From a checkpoint of a small transformer trained on Wikipedia: LayerNorm before each block, biases.
MLP neurons of a small language model. Each row is named by its layer, matrix (up: input weights) and neuron, and shows model dimensions 48-143. Each number is 128 + 32 x the weight over its row's rms, rounded and kept within 0 to 255. Numbers have three digits each.
Before each neuron's rows, "fires on" lists the tokens most often at its 100 highest values on Wikipedia text that the model never trained on.

fires on: " /", " in", " mi", " ft", " m", " km"
L7.up105:087080123141144194160106133108139109093160153136162174082132141120122145142178074111157146118129153156114159143133141089127141102132125056110121114151103133128149137148131117135146150127100123121091090103179172085096140142126100099123144155066094187137087132102088104096118179115203162127

fires on: "'", "i", "_", "ia", "e", "o"
L7.up584:144153101122127087141090159090173110194085119139193139076138094132089141135151104146137161105110082101095061095083151066099152130133155095184116161114156130155088128141140114126152139156094141125147187112144118161143164172149144116128137157146163089165086133154077120136108123113180137155

fires on: "ha", " Ma", "N", " O", "ku", "M"
L2.up447:168127137155139116123117112143128178107079153144181092209122123152093183101130093090131110147150185125123149113166113096136168143106149101126134167134138144133191120139124122107107172088085099129187093101137187129068095103116138098090129116161123167180124171107170169165140094161190140123

fires on: " under", " half", " over", " all"
L2.up254:113091120053118144159163100119142122113131117159097091178175120128079179141184055154148126032119128142130118080119076110180146157128138097123130150128048118110176151118159144138129092112123109118139067108109114149157161089143117172142165077142124161100075122128127126122148165124111151147

fires on: "n", " with", " at", "st", "per", " of"
L4.up390:166124075137116176117112062108162097101135138137137149130089117046160076088177157075172065082111069104177133099181070138171161164078096111144133179110132151158146115183188150105114154174119144113148135100119215122118118138141086164126155174102093148120192125127132087131101152182102134115

fires on: " be", "ü", "ly", ")", "be", " Sch"
L2.up252:142134135156118080117104158165145171197127100126119206149169130155124141112146165077100101084140171144103112135081136105114159130146100182143149172196150098142126133096130203176097075180172131112146104128169138124137123126079143079111137114164139059113126148089115073110145114177191050120

fires on: "-", "our", "ra", "7", "/", "2"
L4.up158:119107090089132156186195133131164121164141158142150154092193107120125109138145170121148147156169144097104124102095074118125142137086129061161139210139116186104122140219086136152176122090099096153090070094089111132121147152133120117144127118142146092073067100135143125093131187069168131134

fires on: "as", "x", "us", "As", "|---|---|---|", " As"
L4.up363:120127123176113172079112097150128090171106128125107135166120166141102115129170138120104094119072109119135082180093149162200147156080122103091122137074124196118125126105127110116120125135112146121097112122021124116152116116154094158162180184137141123120112175075159175088145175158206169079

fires on: " G", " age", " Apps", "po"
L2.up613:121131115112155136143102100134150088153139126110120138131118122094136088191103115115088123155132134150127078132140163158174129112119091101106105221130118135155092178101117093138104137097141139144124103107112080109125156130123100130213124159193129163093127143139095116112107160198119115131

fires on: "|", " to", "n", " contract"
L2.up212:121183139079147128169146124162153077156159102110119116118178168055105109153149121143129194160119098098147089055127158094072051073079110182116120160121154165092154140165137123126148128125123119137122154159133171150166125118165106210147145137072130128083117091105136126131108117129084145123

fires on: " Le", " de", " my", " –", " every", " first"
L2.up377:103106095188126105120062164128149137108143137124097076130130087121117202182127161173098112112118144092142120172115155119154126125090140156160120089121176143061102170137127110152108142139144070071139125097129150136064110180123146207141067082169144159093129178105088105130161135155097125074

fires on: " to", "cu", "8", "uc", "pa"
L4.up258:100120068155121123115129109105079084191136128137162154137136125128154089086104115105107093150161119140090120164094139174055144067102111060121103169128192182128087128127189129113160129152144105120108122091077137172073069092133119129203114114064082201129143126121168156117115095168128154130

fires on: " on", " –", " On", "On", "du"
L4.up544:111201122123134162114101065082125175115106195113111109077125115146208127152108172115193115124130139095116177135094143071159078149073107146178137130143079094226125114131070124135154180187146106171214132119115132122072092198152106097159100124111142120142085160093108119167136152100077116100